Weights of a small GPT-style language model, trained from scratch on English Wikipedia.
Size: 21 layers, width 384, 12 heads of 32, MLP 1536 tanh GELU, vocabulary 2048.
Architecture: RMSNorm before each block, learned positions, biases.
Training: 304M tokens, 9266 steps.
MLP neurons of a small language model. Each row is named by its layer, matrix (down: output weights) and neuron, and shows model dimensions 256-383. Each number is 128 + 32 x the weight over its row's rms, rounded and kept within 0 to 255. Numbers have three digits each.
A block is one neuron, or neurons of one layer that tend to fire together. After each block is what it responds to, as a language model described it from the Wikipedia text at the highest values.

L18.down2:124173149068168109130149135145141177132137142148108153135153082145094108150157174083123144117130149159135097123154101175088091123107131152139221191072090140154067111126170138102154111133145110083148229108140162115139106096130088103139162087134118169063137117112151157133157153122148128188124080139081186121154159141128156139158109094115122094151122114130128167075123120118057153170121
L18.down100:180137150137104136074138116121126138183153137115185125183092084140128147113104104110110123111143164114113133089138162122136119165111178093151255120112183158139124097166087154033124124132185120135122174127088156128148113122213129097109153139119119178168073101097116173144138122198141102181090131113147093091114141145128125167111136109138107081131160152131119106004159140110133084156170
L18.down122:127147149131096187135117115132159175153163112165157139102153123135155096158191107160094130137179146055121136131165145139127151109153144133118255152062118172112160177138164191115184168070098119134139147111113109114154097101140120129124127138081107085118126133158148188118139138059124142130130128125105108169097180105098151165089127109159126157142137166082126079129088112131124116092126
L18.down188:121129145105101165145104148143126117100153153149186148087140112125173131152126117146153086137138162161143067117110130139117121044155161119172255163191157150170087140103145120089087130149046106097102143118119182173148143131130083135148146142098113150110134144174163155180110155118141102080072144122134099104204114123101108105133178104105109128157126077132122122124097136095139132110220
L18.down205:185202088146099151134168108139141095131108190169171043095148107128051107164112157173179145157141119135202125165094088185153194099161166099202185104169154143134149134171115123091124150075139142115160160123112124173143137157087136128124130109162137174134133138212097113109149155130101135158087121159112120111141161100119132143128148089125135127158120139079131130059133099112106085119140
L18.down220:171123090095080138132109176180136131128143101097145126188177106110146096122131122117166166133126139086155126123141132128163126161141142134184255101135107151141144151113112131097110128112127099161143158129110116124123091093169095102171168138091101188184176171104127136151133102128139153149080127093116156144128172144082102161164138145139135100161129166142127110084146128137113124099099
L18.down276:124066089177076150100138121073182107132186120202161103163141088139237089155161058156146140078150165126165107127157101145151112140105188148146215122154093147134138163092108122110152100101114138138122114117124152104126219129126090122109140088094141141056062152116061181131117144113121095147159123151126162136188133121089098158187148105135157117114129176132082088130131113134127110165127
L18.down293:120170069146132178076129019077124099092167226135145137152087081110149118139153107067138096181131168142133051138113126134111135073126081097095091122145135084107146148124173166125116174098128130126117223135127145151133155106141109120085183139148113105079146191126153140081145180069164112158152185130116107124145154177094137087168220124113122110118144148171119115092117152141125107109120
L18.down496:152154154086143126111150098135171113136151117104152135111072118134169080109128157081175140141096092160064143081139138135124120102123096107144255138177117169143144165115109127123102159098162133128139142108092162046134143143108121102104141126125146118167164100153104127083153150126138135132199121161092200069102148108113074133086108131113167117079108123087134122199159135129093101111133
L18.down514:154094126157101192143067143142090104135163088098125153135083104160196146085089105098098148163159177116120151154148155154105121147138130166147255150106069134128093137104091145122094156110132126134127159138121073094134150063212076138146116092091133211143067130119110153146123164136106155153105100125118158132174130070140126158133172093088098109134161159104226137092105108122123120161105
L18.down722:109139143154086117072091126127093147095091157093106056154131079148122090113117122103152167087149116090145176102080146172044093148128074120109255119114130091167123113150093104102129100161152120131136126115120100151145113129140159089171099064146117193145144110110071154124106105162126169128166139114110113092120131184203083178126095127107118090115131090126102116148078137149064134112145
L18.down857:091162075172115170072171117113109133146164147140117071075153125120175102108107168088110153094116147114172147165127068149195092072103105145129255140138116143080081086133173062104085107123082100130078158181071156126134139134119107092110120087102092107129103167142103167087170107135150143119063138077119103113115149109141144151076111129122138170135168120106131118115109131135059098136086
L18.down1100:116113150127159155113157120131113116162134076187120099115113109142159129114137152148097162111124157066127108161106087140126119127126106109150255117130125156103102144064086103133121088098138122129167139105113133106082177117136113137099125151124178098185158143098129137128125146098161186129147138132092162109129109116111153164139149100165086129071109147123172154130115162113091116083187
L18.down1120:108179159206176141122122124086098181123125102121154108156155108144169104140154100105119087102160138081185132117093048104155175137111147138198255129092123143134105092117105125124084181098127104158124106094109131129120170129132102166144169102106128163130133150076131180121129136127148146099114116108130102078136113114107070165117122137083100148105156095180169122106158121096067108105183
L18.down1125:130124063154159095088133119125159131150124112138179158097128103154115086121149111076084128087117153101162091157140111090164072122143122074166255137148147177135061119140124123113107094107140145112110078094113101078129152139096174168162143152112107108097228170142100183074111164151098144108136103138175094116148155182066129160134155121158142128142111118100141127111136111101137096117094
L18.down1458:146130128129110171079129089124107088094163146154137060132138098159190110109110132175124137077144159076150128127178163122135053123148145082137255132167142117069112140064148115160112125139106122111120160095110144165142171096106099108153157121132068134121081093120116135201157136126109143142091094103063129174165189086120154130104137116147116084135144103130133091067130153109167113078085
Description: Repeated-sequence copying

L18.down27:194139129139130147131128117174127153159140155107141122127110107135123111115107184139116174160167118070120122130156091157154142081136120045119255124149099152085087065136144111157080149116161094113115121139163122138115111113133067121136133188080111165109146165166135123118160138134139190088144116090133180153176134129172119146182167110115133079148121131135120114106155146112110152138138
L18.down38:159130132067109102131160129124163091127126136143108098126140103142157155142083182133127164164114108139103140103135086131072170166069130114078255107114128106129074174090135066108126113079151162141121151087170103148186153156164111110138108107155106145114134136101123138127134130128169151188132123130143116156135139174143170161099142094124127128147113098097144138149139130099152161113121
L18.down57:105109122078145085092182119144081077160115123116071118110144102087093107105099148110109152157088097089144132103139168126187143148151133136167255155090111155071125089122121095161119157154202126087162144155113139118125132202141100136167112118086140170184118121113065112096125142143152119128072106154176103162162096105094137117121091128107173081142087100186122104098104206134140118107144
L18.down160:138136153133062148108155161116128086149087158090190131097151154095139125110111149146134110157072135151066130131100118113151119124114120141160230191211189136095113085165121172102110106095086076154163087136175113164109108103108093118100131151106137148157137147144174106145105125104116134113119158134134148151124184123075150146111145129157034187111160113111128122093113117106215124103111
L18.down257:120173116115155113168096151168142181119154131189169121127064138145130141137109120179154119118112096137107100133142101136109108103114085071152255091085124128173142148094161149057093170139138166158125139114122097140108112095127101110121111153165159185186150127089105131134144134118127159137106123104155153105118117100106187143124156109123165121115113141141120108106139136148078160100082
L18.down352:164161147102143129151159148140148137133074131159124051125119164126184134118100110124127184161114166140136123114071103117101121092074218110103255095110122102123177120146131123120142145091083127116130139169093160141202161136149175087099142140160157126187091130140147135081042142137121141177159123099125113158124152119152111157209131171138091124175151130138125170211144102121121056118171
L18.down481:115100089115090096150089148150151128159160121152070109095128168129092167109146119166133078192159117135138101145108144106097193149118212180115193162150111124104195130202097126145124150089103145089096191129136138195140150090159106127163172090168093158127110131069154186071122092114131182137123056109081162093105163200124147185134069120155097148099125090186144136154133131046108116159118
L18.down604:165131112161076114128097120170128126118142168124115174078111162164143106091197173171175119104169144089160143115053083125147143179094226141074255126186114108126111110173155174092145104101105114112106130194115184160141157104087175122115111129152112101137137143151125094114068106133091153091090143127195125190125128181123122142096146136079145111162097130115123133075125132088180085137072
L18.down609:099073113133117161118110124165070123147144144119120116150129121152156083115117120155070112050135074163114151152108124158162177143138137181144224141048147145147137103110115095121128121110075121172146137106148152151162121134154173083162169110086142094080146147088054127097143092130123139163153141091077130077163073061051111115105145148111164129117123152167092110154120129087059078141153
L18.down890:180080116148126141128073107122095075096130106193075163122109171140085155141160198111137121122186209148091076129091081135049122111126141089107241064158127098116123147069066142098096108133120118092113148138128130112146122108161154119092082099130118076145129117133151137104142116139144106140119216158139157186080131160172126163155086161096131145125160111135150106056149115158170121094125
L18.down1047:137166148113100077143190075121149173117121122070129154112121123122096096092221127116135155084140132154102119035136171153138141152083203139098255128106103136060142158120141155202112124093095102095148129156078187050102116130118134098133183114168134133105133143161155119146055103105181141165072124142127098143092164109163131125145155143130122118127124157136114130171104111111109141124141
L18.down1108:145167159139163097137120131044137150090083084211097218175112121091116177155136135148196111118177109129125075145119130159056114094134112135128255096167160054040125137089102187151097126142114105087099196134158155128116144150113149157102118133154095104124149091176138155142130123143129119109091151082160139107089133124166140135182108173141110087084137095133099110175130165155142148148144
L18.down1241:187145115080108155074108133122184116148172136157171141092122128100146153150112107138116155114155135095085194142131096194129144083110126160092255186148165154130145079151107156128151104137090143181114106140087127152126183148127065149163128130105163154088175103150129143088152178123089143098138102147118166086151154111100143088121123180154023148037148076090162147142138112094082122115120
L18.down1463:152110081171154142111122139097097129132116171132115111125201127147135153112131122149111080127147150122160116098067117096114120185157168098123255138089102165144136161073144069115145158112091127221182114139099150150085102096138203156154119086106088141078094152143140137161052146126103127096132106107114104192170181125113108138193188138098052088123082103166167117115139110097110126129112
L18.down1478:148111105095180153130160131131112153167130139084121162159069155144052156095136094149107150154087114132129085180097147106137134117165152104070255159143093129098110150143100141086098115123124055133089064123158162109088127145136138101125141085091125203140168120122177102112106136090114155076065159136135098121084152091151132196100104149200101115172105080147119099122200177131145115159141
L18.down1486:115125113139076145123168109095120144162087170139154075124118135148124126136169189143109115118096130106119090069100126130127136076145148095207255094109093141091097124152113115133115198087102174082139121143066148080131133107156124088121108119097094154135132118086136115158066126131125148123124117158113113121125106060120096118166135124144089153105131126136117133148119110109113130137145
Description: Education institution names

L12.down965:128067084136129130122094150169103123139160164123169158119107126061087129179109162123119134120117056124166178124134092126141193107160144141101216117085157112116132114104076160158150174143117128130146129163166082118107141181126150089167096120174146136151139124165126149189129123075143095127129160132114115152132117099127110111135092142135193143104099135136131134171107122204122072086114
Description: Biography education/career phrases

L6.down221:165073185054139132092129168159187109125088166116134163084089167139067086150128115118127111085096095113149115136165130087146161180136115162113176133117166126043144150101138118147083106119132124143129081119117136154171132148084151113118110142122086132156116118110097101108082134132152138142118081134100158153155148142150064031059142146079141138121156149180206150131152134129129122134202
L6.down576:123110107126099082088200138130130120122180061166125131148150192099090123150119076100108142176129165111113155145134070120101117134144157153130167179191160119091131126202129146111119154100112123099094115109103203181125180139174148107150099104105092143110084165126182127084140126117112102169123195121108096118137110146124122164104111170165132121097177145114134147148141117093161196147116
L6.down1036:180137112131093112118112165089135073140162132127172146121148072137125168051136116169103101113150068198064107099168107168130096158101142133147189146066121116131150133146150150156127154097173148133199168134152123136132141168176095159144111139083126119106100143133115067189093103134142087081108124178146140103177127179112131084127111111115144095115173124065120198162110133171058100136171
L6.down1165:113166097115124157080136184142083116129138109146127129181103108103129068147086148168046188144143078137114101112122084158084118149122080073139159099115100156143104151089148075124121149093143085111084118116099174124199147118082130138074171141106153159127137147126128116123145118101100075087112117137098135116129084122088094156138077106163185154165127172151111185141137164139123128172078
Description: Proper-name completions

L6.down843:103209161115126098152160104116136141063125121159194121134145107121110069129136106141052119178145140121110114110118105150100093109096079122148111138115102137185153149100128155116122115137110092195071146119116112078126128111119126114100103068053110149099166132172132163174132100092136172101083193159103126122182107119094090154177172121169117130130177192162160096100126157176191135154125
L6.down874:117154108112118107104187119114146135107122168102179129120139140160118131148131101116130137141055177164182085178179113102105168148123122101085182099145119176128156110135135088109099070153084141108168114152114071136199142088116137154146134184152106121120160125167164130085170157131140136156152125088225117185119132154143137132124140195160118113172062083131104072194153125117102085157104
L6.down1217:139153140155090129157195121154123085079163131158200121133096086097118090118093150111164116114063109111145151154131097120145142168173109117137160139149162118118081148162114119156066167169080130036119059045134099137137122121144098115180157107098096179148141137082165141108174149145162153181192103150209098130109118116127101141133062107121181136146144116178042122107188152107118150129191
L6.down1477:112117111112136118157235101140128117122076102141169087141116132110117072136124115151152146087121150116121079145105146126086144178148149131147068139141167171166130055144183127143110142113106150087118128124153146134164149114121108136175098115109080133101147139112224108120135076108161130101107147164158121126151059123165141123163136094183116103165146172128120150173100126053132063157144
Description: Mid-word name fragments

L12.down500:105100096086173159108122128189085125128075133168088181117080166169100111102103151062114168125080068081121121187155107159139100167098138173113208164179124117122117117090141099161138127081148174138217143131132123177167108097137129115157084090090138117127134147111140180077159125108153166141118123156118152093144066075092183140156130148146148134125123090156142124104095152147084147160139
Description: Mid-word fragments